From a checkpoint of a small transformer trained on Wikipedia: a variant of Muon for these matrices.
MLP neurons of a small language model. Each row is named by its layer, matrix (up: input weights; down: output weights) and neuron, and shows model dimensions 0-95. Each number is 128 + 32 x the weight over its row's rms, rounded and kept within 0 to 255.
After each neuron's rows, "fires after" lists the tokens most often just before its 100 highest values on Wikipedia text that the model never trained on. A number after a token or word is its count.

L2.up683 [ 92  93 114  94 130 121 110 154  98 184  80  37 123 127 107 158 162 144  91 156 130  77 162 161 106 147 138 144 222 128 154  58 120 114 112 143 143 162  61  52 135 117 105 126 141 127 117 103 117 117 114 100 161 144 139 124  79 146 126 117 112 154 215 151 158  94 145 140 137 125 115  44 106  84 158  93  87 113 118 136 147 138 101 149 154 110 195 147 133 115  83 113 133 131 144 137]
L2.down683 [178 115 142 135 112 177 153 115 161 148 125 102 127 123 127 123  84 133 111  54 105 104 137 170 112 179 128  89 111 154 147 148 147 129 181 166 127  82  93 129 128 112 155 141 110 167 131 100 133 111  74 138 135  96 206 165 123 117 143 138 122 155 128 178 143 143  79 140 159  71 177 116 133  83 121  98 110 124  77  68 132  77  79 172 159 129 165 130  87 136 111 119 140 126 174 111]
fires after: "\n" 55, " a" 6

L2.up325 [125 157 166 131 105 126 113 163 163 121 117  63 137 132 116 120 155  91 122 143 214 137 146 166 142 108 128 140 136 109 141 119 156 130  88 155 148 122  88 199 104  97 142 133 103 146 147 146 134 170 112 116 111  88 136 121  89 112 109 105 119 111 183 135 121 134 140 104 114 123 122  73 120 110 130 144  97  78 151 170 112 135 104 161  92 136  81 102 114 117 121  67 102 169 111 168]
L2.down325 [138 183 160 129 108 116 148 136 133  88 158 134 125  84  87 118  98 163 196  59  95 150 101 146 159  97 145  89 112 139 173  66 104 144 103  47 111 105 118 146 111 119 102  72 124 124 116 200 147 158 149  80 118 113 139  94 162 117 216 113 134 110 131 134  61 127 137  93 129 107  78 170 109 145 160 167  98  98 165 130 152 163 170 128 125 132  80  95 101  83  68 129  87 114 129 136]
fires after: "\n" 30, " |" 26, ")" 6, "|---|---|---|---" 4, ";" 4

L11.up176 [155  92  91  60  64 122 139 103 170 172  86 109  69 138 128 149 123  98 137  97 105  89 140 112 133 178 193 157 149 138 155 129 163  91 175  90 186 205 173 145 224 101 113 219 148 127 123 134  77 119 168 156  87 117 152 197 152 112 109 135 111 115 115 101 154 112 180 134 129 112 128  97 113 142 141 114 168  94  77  79 146 139 166 134 127 122 119 125 129 133 181 133 137 147 130 112]
L11.down176 [236 172 154 150 125 151  87 146 132 110 146  98 122  94 135 148 126 138 119 108 151  63  73 204 114  94 137  91 154 137 170 236 118 116 127  78  63 159 163 175 107 109  86  95  93 131 122 122 171 115 159  84  91 109 154 136 125 101 144 171 137 156 131 104  86 110 143 136 102  74 127 156 115 179 153 159 140 136 131 120 134 129 177 144  87 113 130  87 132 166  88 115 131 140  91 128]
fires after: " " 57, "1" 24, "2" 11, " (" 6

L2.up70 [122 189 135 162 151 146  91 172  87  97  96 144 121 138 189 166 154  61 140 147  99 154  93 141 154  73  84 119 146  86 134 152 103  87 153  91 169 177  98 162 169 132 142 212  84 188 137 154 141 205 156 143 114 147 133 109 112 163 138  70 137  97 151 158 172   9 134  87 134 110 163 132 125 144 102 124 139  54  72 162 152 150 106 112  64 104 134 165 126 108  94 136 140 109 134 138]
L2.down70 [114  94 110 129 149  97 140 159  85 103 144 139 148 189 137 125 110 114 119 166 161 164 129 173 162 199 173 146 183 188 103 115 162 120 118 116 111  74 118 119  96 108 179  68 140  95 137 112  97 110 121 136 184 121 169  92 103 144  87 131 137  91 165 165  62 119 229 165 107  97  86 129 143 165 193 183 127 146 115 161 136 172 123  93 102 115  93 163 147 169 140 185  78  66 147 149]
fires after: "\n" 84, "2" 6, "0" 4

L2.up743 [134 133 154 166 108 144 137 136 208  96 121 134 129 159 133 128  93 159 101 101 104 100 135 114 107  80 110 117 109 145  56 111 121 183 139 156 116 141 150 111 127 133 138  85 168 134 112 170 103 122 107 135 158  94 169 121  68 126 178 127  67  74 152  92 118 123 101  78  94 108  50 106 121 133 150 146  65 108 154 158 134 214 165 198  74 174 145 133 128 117 106 108 177 176 100 164]
L2.down743 [122 183 189 148 108 106 209 107 140 161 136 135 151  74  49 211 147 122 118 107  92 116 107 119 127  93 117 159 106 139  96  98 116 134 188  91 110  58 150 121 127 129 128 137 156 149 189 129 131 169 104 182 145 148 106 151 136  94 147 150 163  79 130 135 205 119 143 149 112 135 165 146  91 134 177  73 154  71 103  83  93 123 103 102 138 123 175  55  68 125 110 144 148 115 164  85]
fires after: " " 27, "1" 19, " (" 9, "7" 5, "9" 4, "5" 4

L11.up451 [127 106 113 181 155  81 117 135 150 113 147 126 192 118 149 120 170 170 129 108  93 106 165 150 216  78 121 105 121 135 128 153 157  91 120 167 116 110 134 151 154 133 126 115 132  86 133  64 124 135 146 121 103  96 134 102 134 102  98 172  73  93 129 119 127  75  80 104 165 159 105 146 184 124 142 108 174  95 145 131 116 117 128 169 115 153 156 182 138 131 134  92  87 206  59 115]
L11.down451 [ 93  76 121 170 140 149 125 158 155 132 115 103 150 143 161 133 154 147 125 163 115 173 115 100 254 102 128 150 138 103  85 161 153 145  88 125  96  43 116 101 111 142 164 169 129 195 153 103  71 154 140 139 121 151 146  84 111 143 100 106 104 152 114 174 158 176  51 135 121 196 183 110 172  76 167 112  78 135 160 117 143 148 145 140 147  80 155 162 108 123 173  88 132 146 135 218]
fires after: "0" 28, "9" 22, " |" 11, "–" 10, " " 7, "1" 6

L11.up1106 [122  91  86 120  76  70  50 112  92 153 114 150 138 100 107 135 135  70  90 172 131 112  88 153 189 172 108 101 130 167 157 145 138 138 148 163  89  95 137 128 113 110 110 158 168  80  96 110 134 105 127 168 154 109  99 123 142 167 165 153  94  79 142 130 174 155 187 144 105 127 125 113  98 125 117 121 155 143 118 149 126 108  91 118 113 116  43  85  88  88 168  96 143 102 126 156]
L11.down1106 [175  81 103 123 154 144  87  91 125  88 151 151 153  78 101 130 143 118 114  74 125  67 153 135 173 115 116 112 120 121 115 154 113 138 131 141 148  61 135  89 157  85 113 121 166  98 121 173 104 128  88 116 161 105 156 152 118 130 215 113  94 154 150  85  86 131  71  81 156 126 176 191 143 138 125 145 102 125 102 141 177  93 133 126 134  88 108 132  99  87 158  66 171 117  92  97]
fires after: "2" 60, " " 28

L11.up1333 [132 149 215 150 151 132  91 132 107 229 114 138 133 115 103 118  99 104 105 138 101 146 158 151 119  98  85 194 141 127 157 132 209  67 111 187 122  82  81 117 140 109 117 110 145 123 176 117 111 121 125 124 157 131 160 190 104 136 103 108 102 151 106 116 115 172 152 101  90 102 127  90  71 103 158 101 148 185 111 161 147 146 153 203 133 135 126 127 125 202 148 123 160 230 151 117]
L11.down1333 [ 98 200 157  99 124 185 122 180 113 137  66 183 144 173  64 137  99 195 127  97  87  75 138 130 144 134  84 102 203 113 107 133 117 107  99  84 102  61 100  89 107 128 110 154  99 121 115 134 138 115 141 141  90 147 142 157 168 177  77  74 140 147 168  98 139 111 126 159 142 141 159 162 130 132 136 160  78 143  80 161 161 153 144 131 103 129 143 123 178 146 123 102 191 199 148 101]
fires after: "." 39, "ld" 4, " e" 4, " people" 4

L8.up312 [156 170 146 134 125  91 138  85  90 125 100 125 170  61 100 133 132 176 132  71  68 108  76 120 119  99  79 120  86  96 121 154 130  94 174 104 133 147 124 141 148 142 188 144 170 121 107  80 127  96 180 187 135 148 110 121 141 128 179 126 118  90 152 133 105  64 138 147 170 150 153  99 112 128 135 115 118 133 114 126 113 156 184 111 118  92 105 138 132 172  91 149 114 146 163  98]
L8.down312 [149 179 153 128 215 119 163 113 136 127 144 121 156 132 147 119 143 180 180  54 124  81  91 142 105 153 147 126 177 163  96 169 109 109 110 137  57 115 162  88 144 172 120 117 137  86 134 112 114 159 149  84 135 102 102 112 138 113 154  87 182  61 100 152 202 145 133  78 152 181 140 148 141 137 112 111 175 132 142 128 155 140 141 122 170  83 157 121  97 125 106 127 188 131  70 148]
fires after: "9" 16, "8" 11, "0" 10, "7" 7, " n" 7, "2" 6

L11.up953 [149 109 130 117 133 152 139 150 116 146 140  94 188 136 126  95 110  72 121  37 113 123  94 126 114  86 140  83 139 106  84 180 145 143 152 178  78 116 116 138 122 175 124 158 103 111 166 131 149 150 113  84 103  77 102 129 110  64  91 155 139 124 125 153 127 159 134 199 164 155  64 158 200 108 122  96 120  85 158 148 127  98 125 149 139 137 108 149 137 105 141 121 128 115 100 173]
L11.down953 [157 106 112 120 128 119 142 133  98 124  83  95 124 137  93 134 174 137 104 144  92 176 159 145 197 139 175 151 120 163 147  74  94 126  79 109  96  99 141 168 106 123  94  37  76 116 118 185  93 111 156 151 190 139 154 134 176 131 160 127 128 106 142 157 123  96 134 153  77 108 132 199  60 183 117 132 112 129  98  85 118 119 111 148 134 150 158 150 117 157 186 141  95 165 160 124]
fires after: "1" 24, "0" 14, "9" 10, "2" 10, "8" 7, " a" 4

L11.up718 [136 132 124 102 105  72 186 157 125  84 131 143  87 145  99 106 150 133 122  70 148 127 163 142 108  67  75 139  94 104 165 113 171 148  87 120  74 121 126 140 172  77 114 106 147 156 136 117 184 125 134 145 121 107  78 135 170 152  85 151 152 112 147 121 114 106 122  91 130 112 145  68  78  58 154  84  80 193 194 144 137  94  82  99  81 106 180  99 109 167  87  92 149 158 101 120]
L11.down718 [135 197 126  97 125 125 155 150 124  88  95 132 184 168  32 145  99 107  61  99 116 100 147 138  77 160 121 160 101 135 177  92  91 149 174  95 112 161 136 147 124 151  82 146 141 107 172 166 114 122 116 109 138 126  78 132 143  84 110 114 185 106 171  70 134  93 147 137 146 131 122 101 148 127  84 100 139 105 108 108 152  88 155 140 155 179 176 111  70  86 181 141 107 153 131 134]
fires after: "\n" 24, "." 13, "-" 8, "," 7, " |" 6, " as" 5

L11.up106 [119  81 133  90 122 232  91 116 160 144 130 122 149 145 139 102 106 129 152 101 154 102  92 156 179 168 213 197 211 141 155  94 176 203  86  62 113 153  41 118 113 134 140 117 104 154 148 114 130 128 121 178 113 101 138 115 134 212 118  98 180 196  78 111 106 154 139 150 117 135 136  98 120 126  65 156 183 185 128  95 155 167 185 123 106  95 194  40  94  44 125 128 109 143 122 116]
L11.down106 [124 173 156 101  85  93 107  92 209 153  93 132  77 162 131 108 138 136 153 116 110 162 146 177 227 135 155 136 159 112 146 124 118 123 156 149 113 127 115 165 139 148 147 136 153 158 108  69  78 127 142  93 128 116  69 160  99 136 103 134 125 162  72 175 191 126 153 127 148 116 103  82  82 113 139 108 110 113 165 141 112 148 182  88 122 100 124 174 107 186  40 101 141  96 125  88]
fires after: "5" 13, "8" 11, "9" 10, "7" 10, "6" 7

L2.up397 [195  96 159 135 102  75 147 105 131 137 154 123 151 127 145  96 147  98  84  98  92 133 107 135 120 142 210 112 138 131  82 121 128  94 101 157 112 134 111 153 153 237 148 136 129  75 145  96 133 148 135 127 157 140 114 187 178 114 120 180  75 129 105 146 130 165 122 157 102 138 154 150  81 104 138 161 132 122 135 151 140 114 130 161 124 109  96 147 114 115 119  75  73 111 118 130]
L2.down397 [194 142 136 126 170 114  23 115 123 106 145 130 181  95 106 113 126 104 106 146  90 103 117 175 125 116 156  50 104 164 116 124 138  80 113 172 102 130 153 155 120 167  53 130 142 125 134 112 201 124 103  99  93 164 161 170 138 171 113 136 106 103 131 137 106 229 182 229 151 165 123 139 140  97 139 135 123  90 128 126 151 177 151 121  99 170 103 154 138 114 153 177 161 105 127  53]
fires after: "3" 30, "2" 17, "4" 8, "1" 7, "6" 5

L11.up1228 [106  95 134 107  98 144 106 161 122 108 107 110  87 112 156 163 103 118 114 151 144 152 109 134  98  77 133 113 211  65 153  73  75 144 103  63 125 148 123 132 189 130  86 132 107 123 213 129 149 159  93 101 109 138 121 145 139 113 126 172  66 165 167 142 106 170 115 129 141 116 157  75 147 144  86 202 118  96 146 146 101 135 119 144  97 135 106 133  93 103 136 138 103 126 166 211]
L11.down1228 [113 153 117 137 154  96 111 116  82  81 109  85 131  92 160 161 110  91 148 201 160 193  82 102 107 122 117 107 156 175 102 136 150 142 150 137 120 118 157 130 122 131 102 204 142 132 116  75 142 104 119 125 138 118 159 121 146  75 107 120 144 154 101 140 110 139 126 104 139  78 134 164 105  57 124 114 135 138 149 137 182 152 142 157 169 116 172 134 149 104 112 135 128  93 112 140]
fires after: "\n" 37, " |" 13, "|" 12, " " 5, " P" 4

L11.up828 [ 80  46 145 117 124 147 149 115 200 174 139 128  87  75  58 184 153 137 157 111 132  94 154  81 134  35 255 134 162 150 123 116 158 148  66 104 110 123 127 152 172 120 156 127 133 161 121  83 111 143 122 171  92  96 169 166 100  89 147 143  49 164 133 189 152 187 136 154  43 116 137 102 143 103 189 104 175 156 114 131  92 147 126 114 112 138 138 139 171 109 129 134 128 110  74 126]
L11.down828 [ 82  98 175 165 105 114 173  91 152  83 167  87 125  91 131 160 159 180 166 101 173 112 154  98  93  98 105 135 123 141 126 164 149 135  99  34  99 130 157 125 108  95 109 123 143 141 111  63  96 103  94 114  93 139  95 129  92  96 119  71 156  91 164 191 125  84 128 164  94 122 153 181 119 145 105 129 155 125 126 137 182 152 105 125 104 114 125 144 137 140 116  81 172  67 162  90]
fires after: "3" 17, "1" 16, "2" 14, "4" 11, "0" 10, "6" 6

L8.up304 [ 79 112 123 102  91 140 123 102 106 140 162  77 124 108 139 126 105 197 127  83 154  75 162 142  33 119 166 125  73 158 148  99 135 144 128  92 129  94  53 118 124  93 173 121  61 131 145 130 143 176 144  82  65 180  94 146  97  72 142 112 114  71 118 181 122 111 134  95 130  96 144 133 147 106 138 131 128 130 117 116 117  72  97 163 125 179 107 181  76 117 152 165 148  76  91  93]
L8.down304 [111 169  96 109 157 121  79  97  86 144 144 164 114 156 171  83 112 137 112 176 106 151 176  91 156  97 153  60 106 133 150 182 107  80 199  65 152 134 123 111 129 125 162 116 115 120  49 149 137 180 138  99 156  83  98  97 128 184 145 144 171 114 129  36  95 133 112 173  99 172  70 124 104 192 106 121 146 118  93  78 120  98 167 133 178 139 191 105 110 166 116 156 157  95 163 137]
fires after: " W" 24, " N" 12, "N" 10, "2" 7, " T" 7, " U" 4

L8.up1289 [116 105 140 123 136 141  14 108 167  83 107 121 115 110 121 129 144 139 129 128 139 154 110 123  70 141  82 153 141 114 145 113 115 135 105 139  84  95 129 112 209 117 115  68 128  68 133 114 145 174 148 107 132 162 198 117 139 191 156 107 107  73 146  99 170 132 188 161  99 152 129  94 159 102 117  68 168 233 112  97 129  54 136 147 134 121 101 159 139  74 168 118  63 127  98 129]
L8.down1289 [219  76 107 132 100 126  51 148 141 158  99 187 142 167 107 126 114 160 134  90 127  67 116  73 146 136 140  86 120 126 143 153  77 101 169 127 148 117  69 135 192 105 119 131 144 146 137 168 187 103 159 162 114 112 162 146 105 176 108  26  91 155 136  94 112 123 166  98 141 140 126 132 160 183  91 157 113  62 144  67  86 146 113 144 175 120 164  95 163 128 190 143  99 123 135 153]
fires after: "0" 29, "7" 12, "2" 11, "5" 10, "8" 9, "6" 8

L8.up841 [ 96 116 137 153 131 180 138 144 178 123 126 144 106 182 101  94 129 105 158 112 103 129  87 134 190 103 154 104  89 139 108 101 127 125 111 176 101  97 113 106 179 140 110 152  94 141  46 125  92 116 161  80 177 117 170 128 135 158 200 113 120 154  93 111 155 158 128 151 161 173 140 148 154 142 130 166 133 104 125 124 113  96 139 131 122 169 106 160 146 100 186 117 131 142 121 212]
L8.down841 [194 120 142 138  85 162 105 110  99 137 178 125 108 117 101  52 103  87 128 136 109 152 163 110  58  98 111 155 137 162 131 128  84 127 165  68 113 174 170 172 106  77 143 144 143  77 102  95 144 160  70 145 138 120 144 161 155 159 133 175 118 127 159 163  81 184 105 184 183 135 169 175 122 120  73 137  91  69 109 127 172 158 162 119  98 134  87 130 118 177 131 140 178 127  80 124]
fires after: " |" 39, "|" 24, " P" 4

L11.up1295 [111  72 129 129 114 157 152 139 163 124 168  90  59 103 172 153 127 143  93 103 145 112 111 158 133 134  86 154 179 106 154 186 169 118  83  88 162 107 100  63 124 131  94 109 122 176 130 138 166  86 115 125 107 132 144 127 166 127 106 138 129 123 156 134 156  51 178 143 182 150 151  32  57 155 120 130 113 147 146 132 145 133 130 122  87 103 136 146  68 139 124 138 101  78  84 101]
L11.down1295 [206 111 119 185 154 159 154 110 168 159  89 128 108 121 111 146 122 116 186 109 140 150 164 114 149 135 133 154 115 119 146 126 125 137 149  90 107 105 132 144 120 121 101 161 120  74 136  96 128 143 153 152 172  89  89 138 177 110 120 118 143 159 110  57  95 170 145 154  66 115 125 119 138 115 126 149 102 184 154 128  92 125 138 151 106  90 103 131 115 142 132 146 124  68 129 141]
fires after: "\n" 38, "." 15, " (" 7

L11.up973 [159 119 169 128 159 108  97  78  93 164 109 119 177 132 185 156 141 149  62 147 147 100  74 148 111 128 125  95 121 133 116 175 112 119 141 102 124 122 111 201  57 170 135  85 133  99 205  54 111 114 118  74 132 111 165 138 100 160 144 120 114 168 129  86 143 122  85 215 134 132 106 127 112  65 132  68 129  88 156 149 108 135 182 107  78 118  83 128 167 153 134 102 131 146 141 190]
L11.down973 [101  89 102  79 140 100  97 148 109  99 115 136 139 143 177 115  85 106 141 164 153 194 108 162  86 122  98 154  33  93  95  84 133 167  74 146 133  79 173  88 154 158  94 183 107 123 106 120 118 183 113 168 148 162 155 164 133 111 137 121 137 151 149 126 118 142 170  88 104 130 127 129  63  85 148 149 140  91  98 140 123  96 113 100 141 130 152 124 158 121 138 113 127 107  60 102]
fires after: "0" 37, "9" 24, "8" 19, "5" 5

L11.up241 [188  74 175 140 163 128 107 207 174  94 116 153 129  74 156 183 123 137 136 111  62  87  57 114 173  79  89 165 172  83 108 137 183 196 162 136 110 156 120 109 187 111 141 135 124 102  93 132 127 192 133 181 105 122 180 143 102  49 160 116 123 125 114  86 138  95 153 131 127 157 146 138 146 110 108 142 155  80 135 160 124 108 123 135 150 130  85 104 123 234  62 102 131 144 119 138]
L11.down241 [154  67 173 146 123 150 148  91 136 101  69  97 120 113 127 155 103  80 112 114 108  95 166 126 101 145 181 139 126 121 151  81 129 118 138  84 150 159 102  93 183  36 147 129 100 140 139 145 130 105 196 149 168 165 101  72 188 107 110 175  90 169 100 121 120 144 156 109 167  97 108 161 131 112 146 138 139 120  90 120 105 130 198 113 159 132 114 112 109 144  33 137  95 128 119 116]
fires after: "0" 45, "," 11, "2" 6, "5" 6

L8.up322 [147 104 153 154 134 226  89 203 155  97 137  62  85 119  74 105 100 124 162  62 179 201  85 140 111 132  96 146 213 100  75  78 108 105 138  83 156 113  96  64 160  79  99 179 137 158  74 121 103  81 199 108  64 148 102 122 122 110 166 141 142 183 104 103 114 107  88 128 190 175 114 110 157 145  88 159 100 147 136 115 114 118  49 124 125 118 113 153 119 168 172  88 154 114  66 180]
L8.down322 [161 103 143 155 123 119 170 113  94 146 196 160 154 111 240 179 119 157 116  93  95 146 119 140 119 151  67 168  90 139 118 146 118 162 149 110  94 129 112  53  92 119 161 214 125 132 150  50 107 188 114 116 121 172  88 111 135 150 150 141  79 107 134 117 110 140 130 107 104 161 170 138 109 178 136 111  80 166 168 180 111 190 122 142 124 182 119 171 146 123  96 193 148 108  90 181]
fires after: " |" 22, "-" 20, " " 9, "|" 6, " Red" 4

L6.up359 [142 148 123 125 156 188 101  69 108 180 133 127 125 102 113 189 120 101 169 134  74 120 131  40 186 136 147 127 145 129 133  41 142 140 130 113 140 100  74 109 203 116 132 161 187 117 164 121 115 143  82 156 114  64 141 162 175 103 169 156  84 140 145 130 137 125 110 110  90 129 127 132 125 135  91 125 170 151  92  59 117 139 109 107 120 123 170 123 135 113 140 130 158 122 142 138]
L6.down359 [131 100 148 137  84  89 127  86  94 123 181 171 145 116 163 168 107  94 164 174  93 137 153 117 143 185 136 104 163 107 228 156 121 142  88 136 119 139 115 126  83 118  56 109  98 165 135 152 132 139 158 134 190  46 106 136 135  84 126  98 103 199 130 136 115 116 136  67 107  88 101 143 146 120 126  43 109 157 117  29 150 171 113 121 124 136 104 170 152 172  83 105 160  99 156  99]
fires after: "1" 30, "2" 8, "3" 5, "ene" 5, "6" 4, "5" 4

L8.up1180 [113 128 153 137 164 133  87  94 135 124 120 115 161 180 145 136 148 142  92 139 137 121 154 155 112 173 175 128 165 102 145  99 141 169 132 109  88 126 102 167 141 150 175 166  49  82 190 145 150 153 128 149 113 183  54 115 143  68 191 126  94 106 101 164 137  81  82  81  89 178 112 111  98 152 157 134 173 112 123 154 133 135 126 118 105 108 135 120  95  86 119 130 132  73 157 115]
L8.down1180 [119  96 126 154  86 100 125  93  73 193 150 150  89 125 120 101  99  99 122 186  90 137 138 108 104 197 141 137 144 133 138  78 112 106 123 123 117 111 185 116 118 100 125 158 113 141  87 185 133 157 167  94 133 180  99 159 170 154 165 134 145 115 120 104 125 154 113  95 106 139 136  84  87 111  75 160 136 135 130 135 135 129  95 109 120 106 159 148 137 155 126 108 113 126  81 102]
fires after: " " 17, " S" 17, "3" 16, "2" 14, " W" 9, "1" 6

L11.up324 [158 136 149  97  74 120  76 186 123  94 148 128  82 142 112 159 101  80 145 125 138 175 141 159 133 137 153 117 168  87 158 114 208 103  94 174 133 149 130 112 146 101 121 158  90 110 111 132 159 100 132 168 101 146 121 115 151 108 161  79 123  93 181 117  89 112 117 155 111 114 134 179 124 128  95 208 162 108 119 161 152 105 125 164  93 137  74 114 166 123 214 123 142 120 140 156]
L11.down324 [156 122 133 115 140 100 130 113 108  97 150 104 178 144  99  84 138 205  94 124 156  76 161 195 135 119  87 112 117 150 105 168 142 100  92 119 137 108 143 127 120 123 169 139 105 151 153 112 117 144 145 151 191 114 111 140 138 143 141 136 127 146 160 141 133 131 193 145 164 143 175 164 110  77 149 109 113 145 122  92 112 147 113 151 158  66 110 106 112 103  96 152 123 156 101 140]
fires after: " " 54, " and" 6, " in" 4, " Y" 4, " the" 4

L11.up1135 [105  72 126 141  71 110  73 149 126  91 134 142 149 106 119 140  92 141 178 181 118 102 107  65 148  89  83  99  88  71 162 104 148 109 160 112 158 108  94  47  43 131 127 112 120  96 113 176 143 132 156 145 133  71 185 122 121 168 138 167 147 137 213 143 191  97 148 155 133 119 138 120 129 149 117 162 208 138 128 177 124 141 117 107  95  91 113 142 114 145 139 141 138 125 211 167]
L11.down1135 [ 38  71  80 116 122 136 104 102 139 162 129 148 166  82  77 144 128 145 121 168 115 172 179 101 137 134 140 142  73 103 151 166 145 131 121 109 161  95  83  65 121 128 109 150 116  85 121 165 116 122 176  93 156 133 106 145 142 115 167 145  96 144 121 149 151 169 137 158 150  71 122 134 153 129 194 147 143  92 147 135 139 117 107 103  98 107  84 176 144  65 141 180 130 121 119 104]
fires after: " " 59, "0" 22, "," 15

L11.up823 [ 76  62 112 108 101  88 124 123 119 139 167  42 103 140 137 153 135  63  90  88 141 162 126 174 167 124 108 138 137  74 178 126 160  95 151 105  70 196 103 134  89 167 117 174  85 124 114 108 183 119 108  92 141 118 137 111 115 122 184 149 115 161 146 103  94 108 143 170 183 149 104 142 142 134 179 171  76 179 107  71 142  97 133 168  99 185  71  99 138 130  73   9 106 132  93 108]
L11.down823 [115 128  96 116 114  97 179 109  30 101 124 168 122 104 139 133 140 168 108 121 128 124 117  90 190 126 115  85  93 107 115 126 110 116 128 148 121 124 120 123 190 101 138 105 104 154 101 122 120 129 127 135 113 120 191  66 101 142 125 168  66 129 130  81 207 125 103 174  70 145 111 126 101 104 208 170 137 165  98 113 131  64  81 134 130 133 149 125  63 156 179 103 121 125 135 125]
fires after: " " 28, "9" 18, "0" 14, " po" 4

L11.up994 [138 121  92 114  62 152 142 117 113 125 101 156  80 106 102 137 146 116 128 140 211 122 115 105 178 131 111 135 212  95 166 159 129 138 137 135 157 113  93  97 108 117  99  87 152 147 100 124 126 127 169 107 142 124 131  94 114 136 156 121  94 134 127 110 132  99 127  68  99 113 107  95 145  58 136  67 111  97 156 109 178 146 142 115 132  98  65 127  97  94 182 159 135 164 111 157]
L11.down994 [106 130 110 148  94 116  94 143 139 123 127 104 120 133 147 108  91 158  88 160 125  98 112 184 164 154 160  69 151 130 141 132 193 105 145 119 148  78 125 157 146 152 136 132 192 168  84 140 140  76  67 175 110 104 124 144 182 154  79 149 167 111 110 129 101  45  89 142 187 106  99 144  87 107  81 121 141 153  92 134 103 117 118 130 155  98  94 133 167  45  87  42 140  85 154  88]
fires after: " " 48, "%" 11, "7" 4, "1" 4

L2.up1346 [172 181  88 178 116  90 174 193 148 148  84 143 102 129 130 128 163 162 174 131  71 149 129 116  98 129 104 170  70 127 142 170  93 135 139 139 186 118 132 134 136 132 100  94 103 117 130 109 110  97 122 183 158 157 155 132 154 117 134 114 152 112 161 133 136  58 149 139 135 157 137 151 188 174 102 126  91 120 134  62 151  62 165 158 176  85 159 115 138 149 110 133 146 106 157 149]
L2.down1346 [147 116 125 154 118 183 155  65 203 147 128 145 170  69 108 141 115 154 168 122 144  94 175  23 132 155 127 100 160 142 192 168 121 121 118  87 154 175 145 132 106 118  91  74 117 152 172 182 161 113 134 122 171 119 194 158 136  88 133 118  97 110  93 125 123 155  50  80 148 169 193 175 157 135 102  77 103 113  78 124 119 115 130 201 112  81 144 110 171 135 119 138 179 151 111 110]
fires after: "," 19, "3" 11, "2" 10, "8" 8, "4" 8

L6.up840 [124 136 166 118 128 130  94  99 153 132 132 124 145  75 174  91 143 157 226 125 137 119  80 191 128 113  77 124 143  77 142 102 191 155 173 136 130 123 139 119 146 124 108 123 126 114 210 142 126 130 147 197 138 120 100 143  97 136  65  74 170 139 100 131 121  46 136 199 140 105 111 138  71 182 152 124 104 175 157  50 138  88 121 144 114 133 129 149 128 148 184 116 130 160 135 126]
L6.down840 [136 179 174 177  81  80 167 162  99  80 116 164 153 186 151  96 160 137 152 143 183  64 152 161 111 156 110 132 121 140 109 164  72  95 152 113 155 103 114 100 129  69 124 130 136 187 145 168 106 129  66  92 138 131 167 113 144 140 172 144 168 169  85 130  72 157  85  78 123 132 186 151 144 120 188  99  49 129 150 133 122 105 125  84 163 130 170 131  91 220 111 117 127 140 146 160]
fires after: " |" 20, " It" 19, " it" 13, " he" 11, " He" 7

L2.up1182 [130 156 125 152 114 148 146 136 122 142 126 155  84 109 149 142 137 157 142  68 109 137 116 164  81  59 137 120 135 148 108 118 112 100 135 162 142 157 130 154 124  77 171 122 129 170 127 150 163 178 149 123 139 113 117 146 107 102 186 110 174  44 129 117 118 117 140 114 144 124 102 145 147 161 161 236 117 153 152 158 121 139 121 106 132 145 123 137  66 181 120  32 195 127 131 123]
L2.down1182 [102  90 125 144 117 148  72 150 115 159 158 100 115  91  93 154 152 141 151 122 134  84 116 151 127  92  36 122 111  79 154 130 101 144 194 105 138 183 158 194  68 113 128 120 119 152 161 111 146 156 171 126 135 123 114  86 179 110 105 102 119 150 125  98 193 151  62 151 177 100 194 135  69 176 146 157  95  89 144 141 150  96 124 141 136 124 122 150 136 145 139 179 145 114 189 115]
fires after: " " 58, "1" 15, " (" 7, "\n" 6

L11.up774 [181  35 131 138 149 143 160 117 105  82 168 139  70 215 102 129  90 113 112 115  98 182 153 183 151 125 138 140 169 120  92 150 149 182  90 134  95 132 117 132 179 173 135 144 142 102  98 173  94  63 124 113 115 122 155 166 112 146 174 136  99 118 147 138 122  49 112  88 153 169 138 123 105 116 175 116 124  96 181  89  74 119 137 155 101 115 131 126 106 155 134  79 131 193 130 139]
L11.down774 [ 98 122 142 142 119 121 215 170 150 114 215  66  96 170  80 119 152 148 176 117 113 123  50  97 100 208 131 122 123 133 158 135 184 185 138 124 137 131  90 137 133  91 108 104 107 106 156  65 120 151  96 111 141  91 103 139 167 140 108 165 135 125 108 194 144 150 171  92 110 109 122  92  61 127 125  98  91  98 142 159 111 121 113 137  95 143 148 108  98 139 119  69 101 106 132 107]
fires after: " " 26, ":" 19, "1" 9, "-" 6